Weights of a small GPT-style language model, trained from scratch on English Wikipedia.
Training: a variant of Muon for these matrices, 3663 steps.
MLP neurons of a small language model. Each row is named by its layer, matrix (gate and up: input weights) and neuron, and shows model dimensions 256-319. Each number is 128 + 24 x the weight over its row's rms, rounded and kept within 0 to 255. A neuron's up and down rows have the sign that makes its largest values positive.
After each neuron's rows, "fires in" lists the words (lower case) most often at its 100 highest values on Wikipedia text that the model never trained on. A number after a token or word is its count.

L6.gate328 [127 159 161  96 114 109 134 104 116 102 108 126 121 159 125 124 144 140 163 116 118  91 128 156 113 115 138  92  90 106 170 140 145 109 145 138 114 135 160  93 152 132 115 146 132 124 119 142 141 144 133 131 165 134 122 133 116 148 137 121 158 142 119 153]
L6.up328 [135 135  96 125 126 131 121 130 132 147 165 154 132 111  82 132 157 106 133 131  96 111 133 116 177 114 125  94 149 111 119 128 142  86 136  67 124 167 128  99 135 150 143 118  99 152 129  97 118 136 102 140 139 133  99 121 129 147  96 127 151 145 128 132]
fires in: "to" 24, "a" 9, "in" 7, "total" 6, "microbiologist" 4, "microsoft" 4

L2.gate454 [102 129 132 162  81 115 135 139 143 145 133 144 166  86 157 128 175 160 135 104 118 120 107 154  99 134 139 135 143 138 126 119 172 116 138 143 137 113 134 125 125 114 125 158 143 144 154 118 113 112 151 158 130  85 112 141 119 121 146 148 133  97 124 113]
L2.up454 [100 111 182 151  89 136  84 102 189 104 101 135 140 169 110 136 104 116 168  78  99 121 129 112 133 127 139 128 100 104 136  98 101 143 159 121  96 113 112 142  97 131 117 150 126 116 156 174  90 156 168 103 158 133  96 150 123 134 105 123 137 126 129 160]
fires in: "american" 37, "state" 23, "english" 10, "national" 7, "states" 4

L2.gate474 [111 156 132 142 102 162 126 111 140 154 121 161 103 131 144 168 148 127 174 133 116 126 133  79 124 123 174 141 119 119 159 164  85 167  91 128 104 118 135 162 119 142 140 123 106 114 102 150 107  85  79 182 138 136 101 146 152 120 145 140 160 123 140 172]
L2.up474 [138 124 127 134 125 133 139 105 109 125 108  98  77  74 161 137 158 152 150 138 139 116 132 132 139 127 151 122 124 103  99 156 141 149  77 150 133 133 116 130 100 130 154 117 107 117 119 133 144 130 118  99 106 118 114 157 120 111 225 131 148  75 132 123]
fires in: "and" 64, "or" 16, "whereas" 4

L5.gate45 [ 92  93 128 119  90  97 103  86 106 110 146 135 129 127 120 121 119 139 115 140 108 136 138 135 108 122 111 151 139  62  90 175 160 125 141 163 122 158 131  90 111 170 116 133 113 102  84 132 124 119 156 172 117 147 153 115 101 153 122 111  98 134 133 138]
L5.up45 [105  89 126 158 119 112 102 152 148 141  79 102 125 138 154  99 158 154 158 129 148 111 137 111  84 151 121  74 140 132 137 143 165 105 126 145 176  87  71 107 141 109 140 139 103  97 174 144 114 107 145 132 151  98 145 131 162 135 114 147 180 138  90 142]
fires in: "of" 53, "among" 11, "other" 5, "across" 4, "are" 4

L2.gate12 [111 110 114 130 112  69 153 107  78 151 131 137 159 135 121 114  90 112 133 119 136  96 130 120  93 148 185 141 137 141 132 153 136 156 141 153 157 132 105  98 117 112 171 147  92 120  82 118 157 130 100 133 146 109  82 119 116 114 121 118 129 156 146 110]
L2.up12 [137 105  86 100 115 135 137 115 171 120 139 127  94 138 141 139 183 120 105 147 177 131 123 160 131 145 152 127 144 135 125 133 136 156 127 162 169 101 110 149 120 134 127 128 119 155  78 131 153 133 109  79 123 170 124 113 121 143 188 134 135 156 140 141]
fires in: "described" 15, "known" 12, "considered" 7, "noted" 6, "diagnosis" 6, "built" 5

L8.gate210 [126 123 114 171 138  76 112 135 106 135 183 182 117 142 119  91 159 124 132 143 111 125  78 144  61  94 123 142 160 135  95 112 127  77 135 148  79 120 104 123 107 128 135 154 137  99 119 129 135 113 138 159 140 173 131 107 141 138 137 145 204 126 152 137]
L8.up210 [ 95 149  95 134 121 121 115 115 117 107 150 145 105 151 186 135 140 117 145 113 124 122 104 109 122 176 149 161 153 110  85 147 135 122 109 132 137 116 172 129 119 168 171  97 128 100 104 103 107 118 115 110 146 177 115 125 156 149 133 136 130 149 131  84]
fires in: "the" 54, "prior" 4

L7.gate295 [176 146  97  94 171 143 120 140 128 120 121 152  97 138  97 129 141 140 123 119 130 158 109 117 151 124 108 132  88 144 172 148 186 155  92  98 162 136 142  78 108 150 121 140 113 169 119  95 118 126 124  87 143 157 115  88 169  89 108  91 127 136 138 103]
L7.up295 [162 118 155 109 118 111 104 154 146 108 120 139  96 116 121 149 123 106 118 109 107 134 123 132 162 116 111 124 140 150 138 106 145 169 126 122 158 149 149 112 101 126 136  45 142 137 162 141 151 130 105 133 115 135 151  98 158 135 123 169 117 133 136 126]
fires in: "the" 18, "his" 12, "to" 11, "their" 8, "her" 6

L7.gate198 [140 134 110 144 138 122 100 136 114 134 121 143 118 112  75 189 167  99 167 129 101  90 156 157 138 133 151 141 149 134 126 118 118 101 175 148 163 107 152  84 127 116 151 134 134 154 149 100 157 144 123 103 134 133 122 110 118 117  92 110 152 152 100 146]
L7.up198 [115  94 127 168 150 131 100 148 125 132 118 107 127 122 147 131 160 142 167 131 125 130 147 116 131 133 156 133 165 133 158 158 193 114 144 117 140 142 126 141 114  99 107 145 139 140 145 101 162 126 129 124 151 141 197 135 137 133 111 169 126  89 155 126]
fires in: "i" 15, "we" 12, "you" 9, "they" 9, "despite" 7, "it" 6

L5.gate231 [137 130 166 127 146 140 143  87 119 172 119 119 128 118 199 120 117 155 186 125 161 171 144 160 110 121 148 141 157 120 146 123 124 107 122 121 128  53 127 130 156 100 130 165 133  98 119 139 147 103 163  61 167 133 141  90 163 169 140  92 118 156 113 106]
L5.up231 [140 148 132 127 141 128 111 103 113 146 102 124  88 131 168 127 134 169 140 151  94 144 107 165 113  98 129 125 157 112 117 138 176 165  88 145  87 145 163 146 132 136 111 101 148 137 139  95 154 101 167 139 115 164 164 123 110 131 161  95 113 134 130 104]
fires in: "of" 64, "the" 7, "succeeded" 7

L7.gate364 [114 128 106 156 142 109 143  50  93 132 151  85 120 106 171 133 162 142  59 122  95 157 115 145 139 104 124 129 124 118 119  96 157  67 107 152 115  75 137 134 119  96 111 153  84 159  92 139  87 109 154 104 120 137 109 157 103 146 138 124 152 159 105 169]
L7.up364 [112 123 147 142  96 162 120 129 156 132 165  86  96 137 145 132 122 143 135 162 104 134 127 131 122 105 142 145 151 123  95 119 101 137 184 125 125  75 120 159 126 117 168 114 133 176 110 120 152 110 158 150 115 142 108 139 179 110 119 106 146 124 146 100]
fires in: "it" 33, "cultural" 8, "italy" 5, "culture" 4

L2.gate262 [122 154 148 132 114 105  98 116  48 142 131 158 127 163 102 148 127 120 135 153 141  84 131 140 125 160 159 115 165  74 151 121 176 127 131 155 136 147 126 129 136 115  63 153  96 148  94  79 193 149  92 133 128 117 116 121 115 136  88 161 140  83 166 144]
L2.up262 [144 100  85 132 107 116  99 123 134 140 127 146  81 148  90 117 115 116 132 122 109 153 104 129 107 162 131 124 129  86 148 120 101 148 154 129  96 110 160  95  80 150 105 105 129  78 137 138 117 108 115 125  88 132 135 121 145  63 129 152 129  91  95  67]
fires in: "released" 20, "formed" 12, "founded" 9, "established" 7, "launched" 7, "published" 6

L7.gate39 [ 92 116 101  81 138 109 163 107 127  81 116 160  80 107 150 151 128  93 149 100 123 147 144  91 138  86 104 113 131 137 134 147  91 135 162  91 111 137 143  79 125 143 127 142  92 110 135 160 144 132 130  88 183 164 111  85 158 145 148 148 110 104 168 143]
L7.up39 [167 150 116  99 126 100 140 142  66 137 158 112 120 131  98 165 124  91 130 120 166  92 125 144 115 156 147  97  71 119 167 126 128 102 185 109 105  83 118 132  91 107 123 147 120 140 125 147 144 115 110 115  96 155 137 128  92 109 162 150  99 133  97 165]
fires in: "after" 37, "for" 19, "during" 7, "first" 5, "in" 5, "second" 4

L2.gate378 [143 149 129 118 156 127 118 139 155  98 114 149 171 125 168 154 205 137 125 151 148 130 168 134 110 152 163  89 110 111 150 157 146 142 144 122 145 132 119 108 110 140 142 118 147 122 133 125 107  98 112 135 155  85 121 154 106 157 124 129 151 133 134 110]
L2.up378 [111 108 133 145 124 151 126 141 116 103  93 186 118 167 114 115 122 173 122 126 103 146 117 126 123 157 133 124 168 140 141 139  99  75  94 152 104 151 137 150  91 127 153 148 138 143 151  78 104 131 125 118 135 120 148 140 165 142 100 143 149 133  93 142]
fires in: "her" 57, "his" 33

L2.gate222 [142 104 146 104 125 109 117  99 165 141 163 124 134 119 118 133 110  92 138 108  91  91 129 111 142 133 137 130 139 104 121 113 132 120 126 130 143 118 147 132 125 151 123 163 153 118 127 117 165 159 119 141  92 136  95 120 135 136 108 162 142 136 120 138]
L2.up222 [185 113 137 139 155 152 139  77 165 186 111 126 116 119  71 158 143 103 145 116 106  68 120 139 112 121  98 109 125 132 120  99 125  92 119 141  82 179 111 132 128 120 151 164 139 134  80  92 155 134 134 150 128 113 114 134 112 135 144 150 121 117  95 145]
fires in: "season" 26, "featured" 9, "featuring" 7, "seedman" 5, "seen" 4

L5.gate349 [140 119 141 113 138 131 134 165 121 113 133 162 115 130 120 148 152 156  86 142  94 150 125 157 171 121 123 148 159 117 153 152 125 153 134 136 121 150 150 110 144 114 113 160 143 105 133 150 134 133 139 141 148 169 126 116 123 155  90 127 160 106 143  93]
L5.up349 [152 143 133  99  93 131 129 148 108 125 139 121 139 119 134 125 126 132  91 128 139 143 124 141 145  97 141 112 178  92 140 173 136 157 109 130  92 135  73 114 109 134 152 145 139 146 115 105 112 130 173 106 124 116 109  84 123 181 149 117 103 166 131 115]
fires in: "there" 38, "ship" 7, "therefore" 5, "swimmer" 4, "song" 4

L2.gate555 [122 132 109 149 157 110 158  77  88 113 132 142 154 128 127 115 139 150 129 127 123  93 158 122 158 131 135 110 175 139 138  97 126 119 140 129 113 163 114 127 139 155 141 136 148 136 128 140 142 122 129 145  86 117 135 111  98  96  96 129 114  94 127 159]
L2.up555 [172 122 138 153 106  64 149 147 101 151 134 154 136 147 136 181 130 106 123 148 183 125 113 127  96 191 138 136 114 129 125 183 144  96 151 150  97 151 117 162 142 169 151 106 123 137 101 137 112  94 164 112 105  84 129  64 118 150 136 127 139  87 128 156]
fires in: "first" 41, "second" 25, "third" 9, "secondary" 5, "similar" 4

L5.gate523 [145 144 142 105 135 119 165 135 115 150 120 131 134 141 106 155 119 145 116 119  96 111 148 137 130 147  99 101  96 144 103 117  92 151 163 146 145 175  88 128 141 130 131 152 109 131 146 122 135 115 142 161 123 134 119 143  79 151 101 140 158  83 131 130]
L5.up523 [119 144 138 122  88  89 127 140 150 109 134 126 170 128 148 159 140 145  87 127 117 114 161 118 114 157 126 167 105 131 137 153 146 116 133 144 156 127 132 128 159 113 109 132 140 128 129 114 150 149 137 137 102 136 142 132 129 146 113 105 130 124 132 118]
fires in: "the" 37, "of" 13, "in" 9, "with" 4, "a" 4, "it" 4

L6.gate23 [149 149 103 132 156 154 143  79 143 122 157 133 113 109 114 130 131 137 152 121 139 122 107  99 117 150 107 168 172 121 142 122 104 169  87 135 139 130 124 140 136  95 133  87 157 129 102 134 119 125 124 112  94 110 113  92 106 107 146 139 113  80 118  82]
L6.up23 [124 162 114 130  87  96 129 100 127 139 164 145 114 119  85 158 113 151 114 156 119 166  74 127 132 122 139 136  87 101 123 137 131 145 137 126 107 137 150 166 166 139 163 128 172 153  62 150 132 128 135 121  88 127 113 134  95 107 110 163 128 110 162  71]
fires in: "the" 47, "social" 10, "other" 7, "certain" 4

L6.gate502 [164 126 167 103 109 114 129 158 120 154  76 132 116 152 161  97  89 146 114  97 126 110 154 131 138 143 162 205 145 139 166 153 163 146 136  96 148 153 112 124 144 148 142 152 132 110 112 121 144 144 151 163 185 132 120 108 129  91 131  94  94 109 140 129]
L6.up502 [183 127 118 152 201 116 133 132 133 139 145 123 165 141 114 116 103 128 128  93 139  92 161 119  81 103 176 102 138 161 126 120 114 155 107 116 183 122 169 120 109 168 165 166  84  93 113 114  91  98 123 128 132 110 161 125  98 114 111 134 160 115 103 133]
fires in: "however" 29, "wood" 7, "way" 6, "result" 6, "time" 4

L5.gate301 [159  87 119 106 141  92 136 141 106 161 160 110 111 107 146 154 153 132 106 117 140 105 149 131 126 134 164 158 153 156 111 154  67 137 131 120 100 153 138 108 106  90 142 122 110 144 141 151 119 180 131 160 170 111 122 130 129 147 166 135 164  96 164 109]
L5.up301 [160 146 147 131 124 170 133 132 154 131 112 129 113  96 151 144 116 132 124 144 119 164 107 134  98 137 123  79 126  84  57 125 140 152 125 135 141 123 122  91 112 145 109  94 137 130 152 122 115 136 121 147 104 158 156  83 107 122 150 165 145 114 134 136]
fires in: "there" 36, "it" 13, "therefore" 5, "which" 5, "howe" 4, "how" 4

L6.gate298 [116 134 138 116 127  84 136 128 176 106 141  93 124 125 116 112 112 118 115 149 113 133 105  89 128 151 110 144 135 160 157 121 118 105 143 117 141 133 113 106 127 156 101 135 153  95  93 171 100 132 116 172 109  93  98 113 129 101 132  84 177 149 140 143]
L6.up298 [150 139 129 121 124 129 135 126  60 118 112  95 153 106 126 125  93 111 131 120 176 179 110 129 135 129 116 118  69 113 142 153 108 116 110 118 127 127 124 162 106 119 138 106 117 124 137 102 132 164  97 146  91 137  72 119 112 111 118 144 105  99  85 144]
fires in: "that" 20, "this" 19, "same" 7, "not" 7, "statistics" 5

L6.gate179 [130 136 117 104 107 138  98 124 135 118 142 130 138 127 106 144 138 148  84 116 122 104 168 132 106 132 118 123 121 109 134 103 134 138 110 104 147 153 157 125 149 110 118 102  92 145 146 144 138  93 137 137 182 186 102 139 175 103 129 125 174 115 142 131]
L6.up179 [172 127  94 132 118 125 125 119  78 160 151 113 136 113 138 149 124 119 136 111 187 118 162 119 157 110 144 138  81 159 159  99 137 169 115 167  93 121 120 143 153 130  91 134 132  70 130 134 125 160 139 162  95 105 116 130  91 153 117 180 103 117 130  90]
fires in: "was" 39, "is" 13, "played" 5, "moved" 5

L7.gate452 [115 174 130 145 161 143 144 155 165 164 147 131 113 137 142 154 125 157 121 132 111 142 120 126 126 118 139 146 166 107  50 151 134 172 158 142 123  91 110  93 135 113 146  75 184 115 140 113 152 151 142 130  93 200 111 137 114 127 129 106 134 149 122 137]
L7.up452 [123 159 141 114 135 149 126 120 149 148 129 150 103 150 156 131 115 127 102  96 144  70 153 112  98 116 126 131 154 132 125 172 124 117 146 158 143  99 133 132 114 112 109 126 106 120 125  97 142 137 176 178 141 147 127 144 158  95 109 125 156 116 110  96]
fires in: "of" 66, "the" 14, "for" 11

L6.gate321 [131 131 179 115 156 119 132 182 149 122 135 177 118 123 151 134 134 169 121 140 151  99  98 101 150 141 125 195 117 124 144 150  98 134 125 119 114 139 100 112 107  96 116 156 105 111 156 142 146 106 111  93 160 116 123  64  86 193 163 159 140 108 117 111]
L6.up321 [128 138  80 161 140 122 105 130  93 174 123 144 141 146 118 115 173 129  99 116 129 118 104 120 153 131 110 114 111  80 114 175 108 128 118 171 132 123 103 109 171 153 118 105 105 140 198 154 131 138 128 155 152 135 116 130 128 108 128 115 138 132  61 122]
fires in: "of" 34, "among" 14, "release" 7, "000" 5, "wounded" 4

L7.gate100 [140 136 147 128 119 135 142 135 116 160 155 166 136 138 140 159  94 112 115 141 145 126  75 168 133 144 165 119  66 133 104 152 138 135  78 113 118 160 123 114  98 133 123  94 136 144 120 121 196 143 191 124 105 145 135 133 127 100 166 122 143 136  98 146]
L7.up100 [131  92 115 153 145 142 105 140 119 195 103 131 121 102 151 133 168 115 116 152 118  91 114 140 133 162 109 107 122 148 111 108 116 166 138 111 124  92 137 143 152 114 181 169 122 124 142 141 139 120 141 111  93 181 141 114  92 143 220 123 119 121 125 134]
fires in: "an" 51, "another" 8

L7.gate223 [152 122 144  97 131 141 117 127 113 108 119 126 117 136 126 108 154 109 133 110 146 154 139 116 124 139 140 113  93 127 128 128 132 124 124 130 144 148 171 141 149 129 117 155 140 113 118 103 155 166 106 105 168 102 142 117 137 114 129 117 168  72 108 106]
L7.up223 [131 102 104  94  95 125 123 129 138 101 124 157 122 107 158 128 130 119 159 149 133 106 150 102 118 113 144 112  86 122 128 100 133 144  98  86 127  90 147 134 123 164  84 128 120 120 141 114 144 165 163 175 119 122 101  95 142  76 141 199 163 205 136 151]
fires in: "to" 71, "would" 6

L7.gate242 [130 141 104  96 115  85 115 136 169 135 147 146 105 105  88 150  96 116  89 111 121 152 138 118 130 123 140  91 125 145  88 156 102 119 112 126 119 129 122 133 110 107  99 136 118 153 116 104 124 149 139 108 157 132 105 119 132 145 112 133 132 142 153 103]
L7.up242 [162 102 107 138 125 146 115 128 151 136 113 129 155 131 143 144 109  78 155 134 128 101  79 133 131 150  97  94 141 138 160 134 157 119 155  90 130 135 157 147 114  71  92 107 151 118 161 138 115 138 108 130 123  93 150 126 115 162 119 127 138 130 119  95]
fires in: "his" 27, "a" 21, "the" 21, "her" 9, "s" 6, "its" 5

L8.gate249 [173 146 137  80 144 142 136 134 183 133 137 128 125 172  80 121 167 148  97 153 129 160 144 161  87 130 154 116 141 161 141 115 124 117 111 116 129 148 146 119 151 130 101 135 147 119 181  97 102 140 123 103 167 171 131 124 168 135  79 148 167 142 135 111]
L8.up249 [123  87 146 159 150 144 137 115 119  93  96 112 152 130 122 171 159 170 116 149  76 105 143 112 168 146 140 132 121 147 101 111 148 132 118 157 125  79 156 101 187 164 148 110 168 115 125 100 115 125 134 152 120 124 112 136 128 127 151 118 114 127 127 161]
fires in: "her" 63, "his" 13, "s" 12

L2.gate48 [129 173 123 130  97 100 134 169 102  79 140 117  95 153  79 138 160 142 160 147  82 132 148 170  94  92 113  91  97 120 124 131 122 119 146 130  60 100 137 143 109 128 160 117 162 158  88 146 140 101 139 148  88  99 173  80 122 102 155 115 139 158 142 119]
L2.up48 [130 116 181 102  91 117 105 109 139 143 104 128 138 121  91 115 112 118 114 158 134 140 169  81 131 138 172 129 146 139 111  93 124 135 109 184 148 115 125 148 105 150 117 153 118 105 108 108 121 122 118 187 162 119 138  76 150 154 136 107 116 119 115 106]
fires in: "new" 72, "news" 4, "norway" 4

L2.gate589 [144 113 120 132 124 183  98 159 129 149 140 163 117 147 116 134 132 173 107 139 146 143 132 129 107 143 126 171  96 150 131 164  90 137 127 134 118 110 134 126 113 165 176 101 105 112 126 144 146  71 123 144 134 166 106 112 140  87 115  80 162 133  95 128]
L2.up589 [115 133 159 139  94 129  80 120 148 134 100 161 162 150 145 143 128 137 116 143 116 115 125 101 120 160 154 114 142 160 117 122 180 127 168 152  77 127 182 152 158 123 136 129 138 138 144 134 157 104 129 104 134 163 143 133 153 101  89 120  93  98 129 133]
fires in: "charles" 23, "william" 21, "john" 18, "johnson" 4

L5.gate122 [106 129 142 129 140 103 119 100 111 101 120 126 141 142 117 150 164 145 109 116 105 143 109 148 151 154 169 134 119 139 122 118 140 105 154 154 120  90 135 114 153 113 135 165 143 137 188 171 122  87 151 134  97 119  89 137  89 123 114 135 111 154 140 117]
L5.up122 [128 146 150 123 101  85 109 124  97 115 139 137  89 154 132 140 180 172 132 122  84 166 125  95 146 127 124 115 112  72 121 149 117 101 149 101 137 149 129 131 109 138 104  97 219 129 149 140 119  87 174 153 129 160  98 169 141 158 101 143 122 141  83 139]
fires in: "it" 23, "eventually" 9, "event" 9, "website" 6, "youtube" 6, "its" 4

L7.gate546 [137 129 148 164 161 126 120 133 113 147 163 104 134 103 114 131 148 111 144 123 132 127 111 138 111  98 122 101 158 117 110 128 115 152 152 141 153 118 152 111 107 126 124 143 106 176 136  98 118 180 159  88 131 130 112 194 122 135  99 133 154 123 129 149]
L7.up546 [139 118 126 116 146  95 146 145 114  98 152 107 124 127  99  97 122 152 103 148 130 140 183 154 157 110 174 169  66 120 106 130 118 139 119 131  95 141 169 118 147 164 119 133 171 143 158 160 132 144 112 137 157 120 145 169 134 162 158 140 158 172 115 117]
fires in: "as" 34, "were" 10, "was" 8, "is" 6, "are" 5

L5.gate207 [127 142  82  94 113 112 156 128 145 136 141 126 142 162 122 112 160  85 158  98 133 114 125  96 117 123 108 111 114 141 130 124 111 147 141 170 100  59 123 164 125 130 131 131  73 138 131 133 135 153 138 143 137 146 137 157 118 164 151 128 145 128 141 118]
L5.up207 [139 131 122 148 152 115 147 138 125 137 145 170 144 148 115 108 177 126 144 149 128  71 192 154 162 160 193 128 107 107 140 136 168  86 108 129 130  84 115 133 167 157 161 130 106 163 139 118 148 133 104 123 152 113  95 119 127 123 134 161 146 115  97 149]
fires in: "to" 41, "navy" 8, "foreign" 6, "nation" 5, "china" 5, "norway" 4

L2.gate113 [150  80 123 180 106 136 160 149 124 145 126 100 110 118 114 129 144 221  90 130  87 137 124 105 147 125 147 125 123 137 121 129 143 121 123 138 113 188 129 115 146  68 125 127  98 122  74  86 175  82 121 131 101 142 147 135 152 118 119 123 147 110 125 140]
L2.up113 [149  97 136 140 147 145 141  98 123 102 107 119 142 125 142 140  99 161 107 151  96 165 141 130 161 160 172 120 110 153 143 169 112 161 126  85 117 168 127  95 124 103 106 147 106 103 107 110 150 133  76 149 121 106 122 140 132  86  83 114 144  99  87  94]
fires in: "william" 18, "david" 13, "john" 12, "johnson" 5, "paul" 5, "frederick" 4

L2.gate538 [132 126 121 142 121 136 135 133 193 160 105 183 121 156 118 119 109 139 124 126 121 109 127 132 103  99 130 129 164 145 135 113 158 161 128 163 121 138 102 122 144 139 102 118 143 113 124 167 119 126 135  92 131 165 165 140  68 123 148 106 167 107 134 100]
L2.up538 [160 122 144 121 135 111 133 123 141 125  92 120  81 145 131 137 154 102 134 150 138 143 133 136 118  87 123 127 145 120 122  98 107 111 156 111 151 134 130 124 128 102 155 147 125 146 133 136 176 121 120 128 111 123 124 164  59 148 150 103  80 147 120 113]
fires in: "as" 36, "girls" 14, "birth" 10, "bermuda" 7, "girl" 4, "bellator" 4

L2.gate497 [135 103 145 100  87 140 113 135 139 123 105 123  80 124  91 103 150 104  70 128 145 131 107 171 150  76 122 115 178 185 121 115  94 107 115 138 127  90 107  93 133 137 162 165 174 147 125 137 144 128 122 128 180 157 127 135 139 110 158 134 108 139 103 132]
L2.up497 [132 145 111 153 161  98 122 162 125 154 135 137 156 155 170 152 122 116 148 138 139 148 108 117 164 122 159 145 104 148 122 151 102 156  94 139 161 170 105 156 127 152 175 113 126 104 184 163 124 150 149 108 140 178 137  93  96 121 114  98 151  92  92 134]
fires in: "an" 44, "another" 6

L8.gate279 [111 125 134 171 141 136 113 120 117 152 128 158 138 149 134 131 153 113  98 154 131 106  70 150 114 140 115 132 126 135 112  67 116 159 126 119 155 126 153  78  90 134 131  95  87 109 127 132 148 158 111 160 102 174 137 172 122  70 134 167 110  91 132 125]
L8.up279 [ 91 171 138 127  74 122 103 131 137 159 146 134 119 135 106 155 110 144 128 144 104  79 130 147  58 122 102 174 141 119 130 136 126 129 124 132 183 140  80 106 151 135 171  92  85  92 141 133 141 118 138 123  79  98 135 111  67 124 164 113 135 127 142 120]
fires in: "the" 18, "of" 16, "other" 14, "population" 4

L2.gate372 [111 123 192  62 112 110 123 115 178 144 112 146 163 123  89 107 136 147 116 139 151 105 120 125 153 122  97 129 133 168 125 141 126 166 158 107 111 139 102 134 120 136 120 156  88 170  86 143 141 132 106 150 110 111 145 103 165 118  91 123 104 155 152 120]
L2.up372 [147 137  98  95 151 111  96 173 129 173 122 113  54 134 179 173 134 137 115 146  94 112 109 143 151 163 140  93 153 126 146 161 150 163 124 142 120 112 142 117 152 110 161 137 116 192 145 181 156 113 160 127 142 110 100 120 141 145 100 127 150 141 151 132]
fires in: "war" 20, "february" 11, "january" 7, "princess" 6, "november" 6

L8.gate435 [ 93 127 103 174 105 119 124 132 127 125  76 134 106 112 135 125 138 180 139 151 143 192  81 148 134 164 118 107 118 109 113  92 108 150 150 124 154 150  99 147 117 121 128 167 131 110 121 116 126  65 126 146 132 118  99 154 125 115 143 123 121 119 115 106]
L8.up435 [154 143 132 100 127 134 138 159 137 126 134 167 121 150 126 184  87 137 144 136 133 119  94 151 128 144 123 165 116 155 124 110 127 113 120 113 132 163 114 120 142 110  93 109 123 156 213  91 114 161  80  97 127  90 107 134 122 133 142 139 106 186 129 105]
fires in: "a" 47, "role" 5

L7.gate68 [165 110 170  90 133 136 121  79 127  81 155 127 124  71 148 159  73 158 142 106  96 140  74 112 124 111 128 130 139 132 125 132 117  71 126 114 124 142 162 125 110 145 129 135 116 159 120 156  88 138 136  90 167 158 149 153 101 187  93 158 114 144 146 116]
L7.up68 [178 135 125 136 119 147 146 131 107  89 157 126 151 143 114 143 101 103 143 146 154 114 157 136 131 103 139 145 112 118 130 118 127 137 142 144 136 107 112 106 157 131 108 142 117  75 139  95 139 126 139 157 139 154 178 113  82 131 140 114 102 215 143 134]
fires in: "were" 24, "was" 13, "are" 8, "communities" 5, "companies" 5, "areas" 4

L8.gate76 [148 140 105 116 104 143 160  60 137 102 112 112 169 100 126 103 163 107 117 136 143 140 127 127 162 167 151 132 125 129 109 130 139  87 142 176 133  79 125 134  93 139 139 132 134 105 131 114 140 136 165 139 155 145  92 159 113 137 148 145 104 131 115 119]
L8.up76 [129 125 157 127 109 111 116 191 121 109 130 111 150 122 136 144 127 120 144 143 117 156 115  99 159  95 131 119 140 133  89 118 154  95 158 155 130 128 158 151 110 108 155 137  93 133 170  89 136 130 137 128 100 177 165 103 137 147 108 137 101 171 168 120]
fires in: "many" 15, "some" 15, "most" 12, "several" 10, "one" 8, "all" 8

L8.gate510 [162 105  98 109 119 113 152 120 145 160 145 121 135 136 101 150 122 135 108 131 129 143 153 109 121 147 162 159  94 134 134 147 162 106  94 143 143 139 159 131 107 132 164 149 129 120 140 123 130 105 116 115 141 101 116 116 108 170 165 131 171 133 107 180]
L8.up510 [ 88 132 110 164 149  77 145 131 120 126  75  71 174 103 115 145 139  74 144 110 155 120 156 110 120 144 125 166 142 135 153 110 140 129 161 142 117  96 124 156  97 105 126 107 128 107 130 126 117 154 136 148  99 101 178 148 119  88 133  96 136 134 149 117]
fires in: "most" 29, "more" 24, "very" 10, "other" 6, "many" 5, "much" 4

L6.gate221 [125 115 126 105 148  98 123  88  82 128 129 141  75 109 152 166 131  97 125 164 138 112 112 113 182 131  95 136 120 126 117 119  97 151  66 137 107 123 105 131 164 112 132 154 103 118 119 126  80 143 123 150 110 138 123 162 143 155 121 135  92 115 126  90]
L6.up221 [ 94 169 148 150  91 127 151 175 139 110 128 144  84 151 117 114 144 102 118 123 147 110 118 131 156 134 142 150 141 138 155 145 112 116 145 159 139 117 160 129 122 136 158 109 115 122 134 154 118 104 137 124 126 144 154 110 134 119 162 104 110 137 179 177]
fires in: "and" 81, "or" 15

L5.gate325 [ 93  83 106 160 157 152 184 139  75 119 149 122  85 108 156 123 137 108 125 142 127 110 151 113 129 137 130 130 154 132 118 136 120 133 138 136  79 163  62 148 130 138  91 104  96 127 110 114 146 118 124 189 122 134 127 123 126 109 101 145 126  86 119 101]
L5.up325 [137 128 105 176 136 175 115 149 143 185 145 152 162 116 145 146 174 141 152 126 129 178 116 119 149 153 151  97 162  97 106 124 149 117 117 132  95 131 131 149  96 137 111 130  87 117 148 160 143 112 106 136 124 126 137 117  86 141 126 107 120 129 180 125]
fires in: "there" 26, "you" 9, "we" 8, "i" 7, "weimar" 6

L8.gate88 [126 120  90 110 110  90 110 109 105 104 103 142 107 126 146 124 138 129 147 103 136 113 114 108 134 117  90 160 122 138 199 148 133 124 106 131 127 123 138 106 149 137  86  97 140  78  88 137 141 132 130 109 108 148 158 126 106 120 157 123 118 116 113 122]
L8.up88 [130  93 123 146 106 119 147 101 124 106 122 145  96 139 124 109 133 109 115 132 151 155 119  85 110 179 165 133 129 143 198 133 109 130 151  83 129 121 130 169 148  82 123 132 132 117 115 140 138 150  93  99 142 134 125 119 119 125 137 144 134  95 161 106]
fires in: "to" 38, "a" 26, "that" 10, "than" 7, "and" 6